From a checkpoint of a small transformer trained on Wikipedia.
Size: 10 layers, width 384, 3 heads of 128, MLP 1024 SwiGLU, vocabulary 6798, 23M parameters.
Architecture: rotary positions, no biases in attention or MLP, untied embeddings.
MLP neurons of a small language model. Each row is named by its layer, matrix (gate and up: input weights) and neuron, and shows model dimensions 128-255. Each number is 500 + 25 x the weight over its row's rms, rounded and kept within 0 to 999. Numbers have three digits each. A neuron's up and down rows have the sign that makes its largest values positive.
A block is one neuron, or neurons of one layer that tend to fire together. Before each block is what it responds to, as a language model described it from the Wikipedia text at the highest values.

Description: Passive past participles. Past participles after forms of be (was, is, were, be), as in was founded, is located, were promoted, often ending a split word like handicapp-ed.
L3.gate18:523489508527510509505493550521515495534524480467463474545486485504480510527540470503500445512485449506508501491522429508505511480469513473476520559540467493487485505493510499505526489536498502519504526488526488498503510508514519545477464503545516495523507474522512499507497520510506466574537513517494488541512491519514527467497493505509466486546516479492479474490545499495502527563476
L3.up18:478503524474514533492519493495510492495520515474474525548500480507491508479518522524517508519548527558519496478516496467502541482480494501487471480519494527505476521497524506535517494505502455477520517489528534493499531512490469453456493468449478540428524506453537499477453484485494508487510494495489523519519482512442501465492480484518500507495490462504477488485521495469503460501472
L3.gate45:520481487504500528485553502495506525490507473478453526488511496483473517486470545552498542488542482522533518510554493496482477562493484533505468534510477519545476520535458508504517493531497502495530524501496502500466488524498509490492488502509504490524490529501537495498481522540463505505537440467470496514523523527481474488500534479527540524525523462491502505490501520510500542516496
L3.up45:492432467466514494527460505479500532476463461498533479486504529495498479484520511530563479518515525486515476511503480509488551485520511508492490498500473504534560519520449526483460507483498516498515502509477527543500469530513505489523550516524495514503510530470514521496432507450482560508477487501483518515507496467540531508521483527507502480483446504465497527499482433515518494480511
L3.gate147:437475520471516563486507484513475511479517474503466509493489464519532421505515520481493471515529499508485522483464499518451464470493513520552500518498478519510537499524474520469528515507494491526498480487490469504455512457505523467485538514475485505479504476451494535489499464514519490516540520506420537495488485470469520486503515499500507501521501502489497433499470509462453500469488
L3.up147:487528490503496581475494462515490514482506467508486487513483513504484487551464499479508488522527502447517515440496493493500502526549530537507507520503560501504507528525479553539460484495543478480507544474500506521520516463522552489510473508486508508452441532480485487533537509500490487536519523472500538506518510496474478505480464488475477482512488515523502494510475505525529500484511
L3.gate533:483501543474499520453457458552499478504450499533491505523486483470527480496490480539488518478496483504478531512499444514449526460537540576497482520514454518523508511517450535487504482505489540472501537484493481512487491488500488524451504506543555529487507482504526525496553520475496497545543493551451493473494500505546519491540480533491504489545521464502490513501553504468502527497489
L3.up533:506510523480515508518516540476525534485476497474453515497495481477448469518485477519478506502529516508548465522545498492528506512533494484507469518481498516523506517522477498491505465489494536538489499480479466514458490504500494491514497526537477482490523540461520537464468463481453496552521513505453504543473518513502511438464480527473496444511457451497512531508521479460537475520529
L3.gate725:512495465527457504490479523513482472494489539503508497524424430523491475478481501485528514497538495483494517470533466475476513498476535505487497560506483495521509481515485515506480486489532517510516498452510460480497439468552458525481515515503500531478488533514541506467492547531497490533479452560500516496492541464488459489524502509491502514487506469473501475509536483502455490465534
L3.up725:483492526506521521491481493435528497520448506540512508519512475515472485518518510486488518473516500497456532459497505532478500484511511504488476505525554497538553524494492499482453517550504493509549499505512461561504500500538512498471502487498530513463517493482511498534525453504507559530494496536499501432494529489508513502492479551503490493517502471477494514516488466494491488514532
L3.gate991:513497484479544466471518520503503510485528496493484489524515529512484475418492524496522523504525482471469538487529521487463542463501531468505496454491455517506530506552442532488500521503480530507542525481496516473544513502494498501476461516513512495453471509454520530489500476480485520478524516550513541534489509487505513453551562467493506507529479477466513485524511533505535493479497
L3.up991:529475521496552514506520498496527535492529419468503471510525507513511468487485492474510481512542526475518544511529489518482505545484548493489481463535496512475518545483522503500495511504464506472512502521497494504507505507518491477502467442492492478496496502462499466514479499495551493491506500512465504513484527503492525524478484523447536505583496486498500539517572519451537482479515
L3.gate1006:455460498477460492496490546517508500504536452490500483532502471483460524512488539516532512497522474486509499532493452468484495526456495506508449523436456502529496502546472450456480492503497509535505495462500488477486501503431504466462522500487490499482494446473493502560493516477483513519539488566481521499485503511495491498500489505434509509495447503453480528485513524496517486512492
L3.up1006:520490518513492476527473509562489537469539469469476527506502463531497484555496509563502544523483466482498480494531465472494458518478503486482507478556448492501487495489497542517521524531497463497462495515519506504498495526479540490478474502482519478493480486514560527512506530519435490501472488470557520504521560478483468498511488515507519507490497506457514485539543492499461524506497
L3.gate1023:507465509484493562477508505501494524505497492483527501512508498496475510459492495491515507513497459550504553501541533431517529470503519493520490525503503507508511514496446476496480491506496524524532530514481490502494454498462520493466494494518514513504507456492515505528530507481481524509476490513470504531461465489488466527508559515510534504555525467495505532503511473514456510459506
L3.up1023:475500445524448529480543516490464526469490501480488529504499494471463535503474493513529506535505483500507511489554482469554513555472524483516481506519517560532449524514459481533514479488491454496518544507530520555504480503504501464503502491533484520519453484535531493508503489515486502515536448450561561485491490489513510467477483508524522485499498499501502522447483529495507512495523

Description: Language slot, participle endings. Strongest on the colon after Language in film infobox lists and on ak completing speak; also on word-final pieces of passive participles before by, in or to, such as held, employed, taken.
L6.gate853:519515502508534509522506502504501517516528483551481503532486514502457477496496511545503471523546513461476518502553524477487496469490514494494452507485472552496521468499417520501436485503481463504546514486520457554468506507504526478438465494494505513531468481516502501527498506472463512538506489555461542506499503515477522540499492534522537457490490494507517503521516470488484520502534
L6.up853:478457483471532546524495522524497477498490478463522508522461507495493495480435484518500468495472459479518499510507478499518518497520433506495466446490477545486456481488519538549494522478505506450512535490510519513493501531476496475516470484457517507502522476490499522468507487492493496516521522452486467543493529497495511459515447483453512497509449495560471514535481509456492486561526

Description: Nationality adjectives. Nationality or demonym adjectives, often split endings like -ian, -ese, placed before a person's or work's description, e.g. American pop band, Croatian footballer, Welsh singer.
L6.gate182:533510487450495504520512510515470510545501480570483530526526525532499468481524551507519464480519477494526540505531521483459533506461513505504494498470460524546532512509495487524529448506485502504528528426518463466488508477510480524479487526505504492468460497481515512501491513508524485539547509496459441450488528499487506488502471531476537502494517471481522485520500545498484490521486
L6.up182:465540535483475491527547505492445491486490531526463490532498535469519502508507569495483455470486508536504486520501541518487502486520531469497521507490475539578495481494556482513506513469448489548509521472515485524513521481550502542490543498515540520459508532495493514440519527487522460507538523477500440491456503505497512508493519481489503519493493503501509492516490529529498482511474

Description: Passive past participles. Past participles or their final word pieces right after was, were or is in passive clauses, such as was pinned, were given, was bought, were called; weaker on other verb pieces.
L4.gate66:508467492544471510526498521492446524512483506498483469531504473488526526489468491528478473432522472492496516482464501502510486486481513468529482519493455482533506504533508489491493525471508552517497536528550504481463502500501467469484511513535495507493487441486518519486524500512498534521502511499543496496495486459509537507504477496474493517465509485464513523523536527466523496449502
L4.up66:509474552528528551508439529503534530506548499489464513491510470499474481502456517504444508471483506540521491508486519546481481503524479507534467507508464441519499489493473544536485481514512554490520528484557499452548520476553528476489529533475472493494469438491559504543526480441506514547494574516513508478520512500505478477518501487472509494498514489528525476515472527481452473479474
L4.gate385:573481527502481558525480502477521544476540471504541510509487488500509488523503506515481521539502477504495516493490481548510514513493475489496495515496499527494485516514468534512540518501476511500545461513526473500547492486497545454483543503475494460497458481486518548471489492498482532549516519464471503509487495532544481508511453487473502512490500476505485483507462531484459557555530
L4.up385:495488497493486520523526441498503501489503507525511496470505490488535506525469494536478510478461489506488499498514523494487467479524491512532494477514530528507498487506503505476524512563483471512488526492497484492497537491508462519492468520477529510492487492495510486491511516488497511512484517483502547473498454503506541511495512490502511514516485483499535461485466519478495526489572
L4.gate571:453491511522498480511525498474477488551471496490468530496530489488540511505484501484521477513518462494509497519532476492480478494482534486483507505515456526465477500481444468488556484530498515548493522481529527519497501488495530513497479500511525523512543541524500477496525538485514488525549517462477499521537549516518516509473454516467515467521502482501517467566507496458486543482457
L4.up571:541476450477478516474512504471477481518483463503523504527501509482494518501475486512559457450475496502494484537482507518562474564522491517510507430485493554561510508493442467495586511507487466509529480533488515472491493505504530493516462513505507488526480473486547472501461493462478526484503484446490525480455492526494529524506503493520497484493556467483512453502494521484497496475539
L4.gate611:449479531456507531517523516449516478502477477502535505490535516499459482498489529484508525509495476537481523503501438500507502468497486536505506481528472541502503528511522474488558496446473533458504506466512512493462481541474512536501546438483487498531509497474533495521466482519530485482464485512483473514484507467506485487485473461511536529510470462511485526492522487489476506530488
L4.up611:572508499575520526499506538445452528488539508495467494497487487470526504471450459483485507474483496515502492515517510484564512503497499498497548498504501525495505490500486503516489492472511510508514493508485548461528502505508497525463490478460556450476476522503512499444512492492476509499515503493522497487502489526508501511474580461517516510510525495486509501503513486479470507504496
L4.gate671:496469441488511490504495514507490476506504479498493509489519539516485470524503498510507442522471484480503525499487521510517536542485522522475525543502470496530497514580470513478492500487518499459468487486516510495509457527517507491475475475501497493449494496489489517486492524507568505543500484548545507471533539504509520552527501529529483478477472493506492501523487488531514502500475
L4.up671:509498515480481508511474521488479493453503478501485502518501510502493522518515473498540479481477510490495493504500564492562516491516547438489519518506493567478501490517479497545500512474454471524515495478533507473506484494507494490509530535484528496487447506503476544458515503506470513498517521523483533491496518527558473456480533450492523542500508525475473487513509496489478569459497
L4.gate749:506495552544495504479461537510479468519534527500472553538467489439530485434486484465466517545504456468519520524495477516526519487484517497497470504480519492524492521523502468475509481474506531506507447474521494522484542520502485498482484486520523556467458487532545514454490516534504477549491498512447497544495535489511499503521511484475503510464470502480528494529511499446465541513547
L4.up749:517469478503500493490504518539457507494531543520501458506474516522454530498491451508494517538511536467535514502489512493506515495479530503505514505457522523512500496502500523470499521502507504521509490533542509478464528520488451529477500514511515538509490536482484497529477536536467574487467510521523479518505478498481495498486496453522520493482478493473452493473470497503491476476473
L4.gate781:504478511517481523505471459508503504455484473489488518495539497488455502518518503502510503506505458484495536528513500488507488523496488530488512478500503486512488488511477522470497503481481531546508513503526521494456481525511481499502517510520476515486512515533493580520512491516495463529550487502513514475495535506487514465496506473518536501498494514516502509526518483530527521541485
L4.up781:475492492531456474501497482515458482543513539512461461514471492446491509502527504528547487515486515538453480519546515532464478537519572494485486453498460481537506460539520541531554500516513500473476513491481518511508498476518548540523473482484528507498514516499503499488494537455509523474493514519464527529534526481507534524506484503514516500510498523534506531479506463480505493506511
L4.gate844:507440458533480515514483514503506490499454470478518461487508491467481467499491519505551504478535485494488506486507426524481503528487490514502452503498486449491516526496473481495522455482511530512526528487557461511485447528516466486456488511541526465476491462501511524490466489511534509514520488519450525559477503543495470511485472459490531503502443495485537479490520456500508517517555
L4.up844:555490489505471500496540503508475527485543445450508483492508522486493490464470502496514485501487469512488539520504480439500473502526489529497510550497492544487491496533467474488536477487494526466470509486534480482468472528546482453536519507466528476477488543490530479509495475509498506524545530511510531518510512471490539501513467456515509464484499510453534466478521513478488529527486

Description: Mid-name syllable fragments. Short vowel-led word pieces inside romanized East Asian personal names, often in tables, e.g. Hee in Kang Hee-chan, Jinpeng, Wo; also mid-word pieces elsewhere (dil-ig-ently, kid-n-aps).
L4.gate265:480521479502515502459459499517512500465476536479527509472499519486527509498479508497482495493516470496505521506530531488522513455474472511516475493535531507524470530520468526477484478490460458492512494494471518506502521518506447496477525519498503534507499520502471477501518510510506539484475487522523536523502475498510523560487528539497520507513535495546456564503459486511508559498517
L4.up265:442455501509488504547506456480505477486464470539458531517473513488503470463479508474514513498496539531451523496495499487471513479514498490480486521525507511474557490510521455476481506517489471517476502495475487531491510482502518520462498467487505474504516478492552530546478545460483503497519551505495515427494474494499520494498466469486471483490453513497504489528493488527583534520499
L4.gate269:481489524508469507546480488491463458513479511508487561525497444462479468456492520507521423523494473495487489567467533501505505461451505486487527512497494491513489464499533482497499508502467496504494531457500502450496472471493522529498496486529509472493496522502478530454473523481539497493554499544501512488486449500460527521489496526518514527518480487512480530534518505462505478526474
L4.up269:458486499448515483527482460458500464492502507499486486499495483525526539469482505542487526516500525534492493490485551520480492497521486500428547519508507449470488491551497527513491487480477477486508495490501522505496498475505505503499494527472522498507471502467496470556458452516523472487450502527500500497457501524502521539489513528485522500477536514516502479478500463501515493535514
L4.gate421:505509440502464489461482513506470509470525511491507552556456466541545462491501522544482490507537517501465504470490508489499524503468510509507525523492482499539520506533482476505489453486510459486441476502487489488508495450512509515507501520478525506514454515513490499528488528491518503471503509569524541481526499472485477503522486576489533495507512500481497522526521506510492545515515
L4.up421:528512500500457485497488451457468511506523498488494522534492507483502538469471476499496494509470500526537504491500497523479472484468474498508500482469483500469499508464517477515495479485475509511536482494488521493495515488494450533541509511499465444500524541485509519525479496507520511478505458511468512485498473529500520488475533499576502513491492515477477526524497513487488504557499
L4.gate615:418507492529481502498528497525503471504464517526476478524487552490501516513478456490529528500497498465466509504500495473490471498457528543510456488499519503483488528520481520480530520524493518502488455533455531497536502458497489553485488484450473495531469528531464439537484500530469525529521466476481494501504467508502491474484510521511499510483481496505490545504494486483549565491500
L4.up615:501465494440498515511527534524520464476504468514521457487507502500491447524440521523500543520478482498470514525508514500514495487483488496429473486510485512508463486483511524494534489455514544527498482510498520508531519496495484500503469498529514496518488513487484469517505523510515515485499483497501508503491503519453445450472535540524478524493540537496499487513482520510456512496515
L4.gate788:519519507492494501534508483490452485527501474478465494466482504511476511481472497491481510504489478477481503514494483503522506451481496535500454504501480489456457511513521510483488538514465486497403509508470532516499496522481488498504471544506544485550478522450462533511482491469489497532477487524533547471462491515492528504452541539528486520491488447491515518496487516514455501505495
L4.up788:497494518466493503481477566483493511488487476530527511475547507532511431522466521538486560479513463514491510507448495499517512483503529501539560519495504530505489498474493565469484508449517493533487488488481486532526525509469514475489548538507474523444504504498431507469501482559517542435500513477491513468488493523477495515503523492526500537463483496501482524477475556448505527506545
L4.gate791:525532477500448500494516558503472468485509485482497521523514474564504455479508485510566524478515536482479494506493467475493457532511505486534496493520474513504537508515524518497509507484511479517500478508465523488456559494512461479465498475494523494499507471476503533551456502483521496497521489494517440498489459521485491506512492477523481514480502490487505505509480533481429484486514
L4.up791:473504489456480516469483486468502528511524496493509522482500511534564524485482456490543497521484490455478499497527514490519446484542530493505503434476523497487466460510491490474508492498506580500510433491469526492453540422472495562515483502500477505476495510536502519483492523511501525497464501509452492494512504515538483504469554488486545537519489454533487494508476506479489493498510
L4.gate928:499477469482475500477472530507473519519533497491494511480453487516521525499442513509463493481486498549504507521497528521520526490469511492495469517463493492508509495525497461486476492492524513481484527499480486464494484470542493486467524545498530526489508479470493500509469521517478460497529509504488488456494475499485511502549549522526528534487518492509513512494524499539479515497478
L4.up928:470513567560457502485545487441535538527518512490541510487509498511453526505507517440548500536502523492466498491516547496520502524502537498503499527481483483490524514516471496495484500472494485465485568483501489462526501516503474512479449521524520508509495496477565460475462469506514472472501483495514508462505476534542500485455525526533534501538486483520509499498521472496477515492535
L4.gate953:537484498508453508481454493497438509520474493494514511467506548517536473481545502483508544515559522531544506521461487502542460563527515525508512532487508465517445503438508501503541484525515466488480505534413495524503524501509490524503465473479523526521557500477482456512519489492503511516533468544511568497507496497489498439507488502536541483498491462494489508534475467518526578518541
L4.up953:528470525487501519491477479491477479524525465463482518473537444511502508475511493530444480546545542489494499513507506485540463502482518523491457470484493510492508487481504494518481500501482509433466508458510554482538538466478495514487508513516480471503536490519497450558491502508521471522532537498503455486505445516541504458483526525532510502517477502514490510446517524542515523533505

Description: Mid-word continuation pieces. Word-interior pieces right after a capital or short prefix, often in quoted titles, lyrics and names: w-ill, P-ull, I'-ll, Whit-l-ock.
L3.gate85:549487524532466489501514571537482507476514444534472482488480530488489453463486518515496501517465491524493533484503505480527511535501539492545516585482561471492500492480480436488478459539496528482448493502507504483524537499522451546465482488517510468532498516455487475501509477497529483525508498505481511506481455480474504502465537468522525497505486487476492485518476506516485583495498
L3.up85:500496518471504487542494519506501515476478531528474501565505476470462491479471505510504490485520525489517479513500515504508569524503529520510471528545496494518515501507512486503465522522520499493520516501438470523532496533467486473561472515486470523505482537524502510483513511512505488502483476483487532470499505512473463511511489484471493492507458526478459531535491471499511496458463
L3.gate343:452469496494519495501461517495510500527475505526517552531507506507479514455512509466479534500451454496529498503518501512505520508513515528469550490503484488504485538472460508464508495482474482544491506482507496497459471480474544513467463478523497532487503462504477489476471483553483505511488510499539476527496532454448486538539486518477503506473459521481501489515510488503528481490442
L3.up343:510520540453519542506539533510461537488520491505530551487516481496493502504455482460523519475490514498500511505468484475513510509499513528496490503524494489523467463481487501513492532509445519507455507473492510497534461478471488487493550509460526528515503452498493500483537528494492515474533478523464487492508483526515478519487504496487520498501480497471506510427485605480538484461493
L3.gate422:484553494502520512494467471527468507464453501480476526470484469525540507522484464514447505494491459486559509501500513492487513486518492528498455481493487477498474513538478485476512486506493494524522533482464530478488522486464542496503452572498466481510433490470497488484526481506431480507493516481539523517508515494506449504467518540503477489506464485551503487526520481456484483484439
L3.up422:476485503524481496466465504480485491485507509449539509462524514451481500482485505536506508475488460480519516501499491492473477530497513486509480553483505488513500520507495518486487506516484559504427484481489494494508462529498479484469517516546515474553489504519482504497540549542495536474447493522494572508536518529493495473511534476533470512461528512497455523473501515500486486481592
L3.gate643:497496501514471511506461531480528507487526518519543546515501541503507513459487429503491463509486463523464563527498466494476495515500498511523469502484508490520489499473545437523495490538500511489510467481511509462463483494497481487475526499504518480520492458485513509543509506506490520537464539524503494518465479482491510516522525469529535517483470513493482497519469493471483504502498
L3.up643:512512532499496446511502502508493507495518516465479516500511514520509531483493526549492494482500494496512510491512482532498510459525525535485494494496502452519517512496553501477509504485562486527491488509543499519525479504508506515499515492505520505498496475543561496523482487472476508501544487530542466461482492514557465467529506524505528502543553490510514514508519523507484494488518
L3.gate770:512478517516532489477474532489548503513471442491514509521484466452520506508517498450476522503514465499518500504513436496487480459488489523563476483487501480516544503517499496420531492500494513480468491497531506501483515526542480483485498499537504528478528525490487530483497503499534510504493489483460444495521559511446476536514474511446502493534471504493489522549504477505539511491517
L3.up770:484494490549498479471530475497443490540500512492497480534508511507510509524506546508525479513508501529499507519464502525462487456540498519519490597516499483495479497490463506468481481481497513507484517489493536497499553503506528503481512474495485549516524494525493566489516476531493521476519466515462498465493494490495510512509458526453546529469494512534514494483469513503527521488476
L3.gate828:513457506553444490536507498492512471503505471530500542461474507513508486489464508499517513510532457470500518540501478516499569509493507494484452534533487474543490480482496483489528461463505480480502504493487482530497469484500460546492492521472531552496513516490484481496502467528518487505550455554520512541488477493499500510502511514481467538488515481491474478511483508491487486481519
L3.up828:469528500507534488498481482458483516517457509519533492511495479494486445521501486536514530485500497495455516508526484450504496471457483516515542484519495484556520485477527476516515504499557481514487531541473483476523511474483504500523469547464500461495483480496506470546480481507540545487496487527505478494464537479491504508510504456507474534505485493469531545494504502521477508492455
L3.gate962:508468515524478498510532497492505460534424460484474550489497434513455487518515502508507536532489441478533503516478460503508498522456526525492489530570474487516545478536495523478500497505498501480494485498485522504506496536494508479489460503532466521468493484499510481489470500499541507528492496502514485489537509541487502488491541497441513525532480525493478494481459490513453501527493
L3.up962:496500443517504524493511569551528519505457464492497531498519508489493530497472459520508526495500504506532520530483534511460472516511541481480477503516491476533469520538504487483462495511525501493488452528526594528495523505488513500439499462542550493494510506420504490508521501515578456487526520492490480512542513473526497508470518495510473477503493505519507545476549477523530480479472
L3.gate986:512456489515503485487517501513491510506559469487495520504496521499508487499467434549539525518471508506480511502522464470524484453494517549538482480520471504493481534530498550494461473486483566532490485474505504482513519502478493474509462533488510511489493498536477468490504507517571511476526470467495467508490467511547504514492498516519550499517538505522511522539528515505465485465489
L3.up986:497490486537471484505478486506476557467482470491533567510474490527530460474418480525455488477481488508509487495505471467537494520462536477538491582499552526492486497524494504492531532491460519504473504508485488536541500528522521498466568488463456506507504497463482459459507507538492484478524495504468491516525473490427487541536462497519504498509494552521488508520523536493513490494468

Description: East Asian name endings. Final syllable pieces of Chinese and Korean personal names (Wang Yue-gu, Lee Chul-seung, Dai Qing); weaker on country and nationality word endings like Japan, Russian, Tunisia.
L3.gate150:505477494506499504470488471528482483522488498485508498484482492496506516500492538506528459483518453491528513496511482458499489513478507515525524519456466449513523480520525490454492490503515498469442516504505475428520454436499498490506484523436534488555518477493471473499491544497500536519512479460491480519499497445503451469523483530483522499501506515520486480507548510495506489534488
L3.up150:520497485508482444520494498508532502522509489476512514484503533478471513483452467502501527483522533506524495517497534484477481474493509482530492452491518483481535454488495492493477527487497510493508461521475501474478516493507438529525498505513503522527500519467471488522511512489497522477518501455519522499548434519520470469496506511490521532521486530520503496498469507530495504523541
L3.gate176:501507501504493490490511486447512536496477447471516520508481511534488497489504487529490491575504505514432497466482500490507479493491524484550535608527492492488544528465525450476482517530442485483482501512528494496542484517496513570489500526496515500463503464497501447558482559540540496502519483546514488496480478505506483524521496533506546501485536514470494521494513504496500503528503
L3.up176:453513489479506504526475483509503510503471464523514505506528511449505528508498511532525450500497498468487537488507448472485471493479488484529506491492494517508500485501509482497533489517507491469466464515480569515514463458477445505499492489513532484490525522529476489473518479493483502494477523471483548514472456471501508473504534521515534534501510533489498493549439497495487529542525
L3.gate235:523468470445512499473554454556499496500516485512530492521511452479483468474507498485540495526493514539504511491513487536516501456481549544494471495490485467514462528525530487494502515487474479497499502486545499464536451506518507564513517513518527495498501490464495455531456468540535473476494483506544533469493513503478526499526460536457536478471516471497490528505467548503460500503532
L3.up235:428520538481515509478500468481517511508506488538453513480492490501526461504469521533504484503504520490470497488479502502499511497507476494447486498502519507475500482476518489460508493485479516453486474531479508537521504521507483503488512498489532499521524474513513517526481507535524532514472526545525487548474495498480488476502485519533539490495464483536524538482542466504486577552511
L3.gate515:544503551486479489470464468557502455517514482502477453510505469496546496481515504538485509476489504510472546477498484496478517473526525518465502532480485501482510450523501523506507463487480490469477491533520451530520485437492489467518535500502509473488507529528504510476496537505499485536543512509495500438464524501542534496534495504508529504461525506502517493526501514519515508532470
L3.up515:544501507525473456510549514521485468537493479536513513512465508477509479466479495482528491519458513535499477498522504460464499495482551506508499502508484506504499516476498478510506486516486527483519446502473477501503480519499485527465486509504511520485531502486494490499486502487539504495559462513535488462512493509483504480519529497524481503518562507533510492462489557514520505436485
L3.gate901:498494517437519500469503483518476454488549508493470548520491462438500462531495531473529495503503506491487502499534482534516489478490491547515463498497502469505483484518496454487509487540478496541502479499492530499511492500531503496508492510482521477475557484485505528482526521464540477523470529511472491468539463489503537512468474538485505503491505498498517487501491523475476525494515
L3.up901:529454493510485475501474517483477501497477485498481493528479547491498528484488479518494511520492509482501496480470557505508523520522501503451489485491510430471482514492451438509531474547491543471481490508462499545451491512486485519497483545484500481530456498532556487498514542494501540519516526499533501501478517538498490466502511522509487498497497499459517493532478496522502474519502
L3.gate923:492453531483508493514446484511473467485469495512520537479509501480519514523485503500473490531477474535483534497462523518469532444507465495515543507501483462495505567502500569470536479485461515486532478501524516475502479521519501480472502529501524509524514501471509469488490462514553476496455497458514503501491490479487491521532482514530488511472465492514472525501537513488478501486459
L3.up923:486426493472494479493501473516498497515464458463521504558497516487490513487492523514522475551488525452476491472485504505463499446501495536484457474493543500519479543489492525421483504457518525494521478516517488499530481514518486478549514530506505529471471516515520486511532464529493488435465497478500539484487508530527507484524511516487515514505482503493499519511486473491492458514550
L3.gate958:522535534461522513497482454488524504533539445558501453483525535519475495495519491527515498515476470511530528490483517529474563512463514481538498508455476512517504492483511470496499441507493490466492514471477489463524479494522490504512477511533536468478540524522518485471493519496516501524467510505510475514466472525524494498518479495487493469487524471490498519493500539513523492501474
L3.up958:492514526509489460513503525521501516515487482489515518490501444496498475523484530476481510501503424502533512512474488539515523492494546520474472487464456508499540462491511489501498491535512517498488464486471481482505502463517492453457510576480482512506462507515521491442481500489515464489496533496489465499494481513524496487479555520488466529506466526518478497504478471556491486525479
L3.gate984:502516538513531512498521525457482493526497480517476528471487509513509484483481502504509518541495494484510521503452504508581493520501481535516493517474496540460510499482508475491543445510446490509475463464483507517527537472527473515492481505509510535494543514525560484498473501479543487510478491493517468522510450515494490489480511541515528484493515460507500479541455476502484530535489
L3.up984:490491506469494537478514501490493523488488434525457532514536502495565489517510503475475489513533504530531523474499455511523506536492529510524499491511516512463497508488494494497491471484507490494483479498462496487481518477500503492490464514500548461472527487506498447526494508525488478492532551522510524480520532571495517515451470507509511509507498451542510540481472479534492494475490

Description: Verb pieces before complements. Fires mostly on main verbs, auxiliaries or their final word pieces just before a complement or negation (did-n't, could not, supp-osed to, s-ay), plus weaker hits on table separators and name fragments.
L6.gate488:494538484511456499490527534522490533490512509528522491500485513479542502517489513505503476484503499496497506491498485499432504474528499528457459523490500564578475496487442477481543499521522513498516504524487500476516465484478524540511540519461508505525500505469527497518445508466488497513470459542473464471527459495509484477523497484508492495487498500498530501505491478453465492500514
L6.up488:487471482519528517508519467487506459480516483459507509474538490512489565480535464533504492566493500505473508491433493492479530483495487515461502534494514512507507506434480506498506500497459499494552466472527480536486547540459512489512510496464514479542512542539503476536465502536497511497508516500494504506500513514502496482499526481470502517490483475513502513536513481500508494486535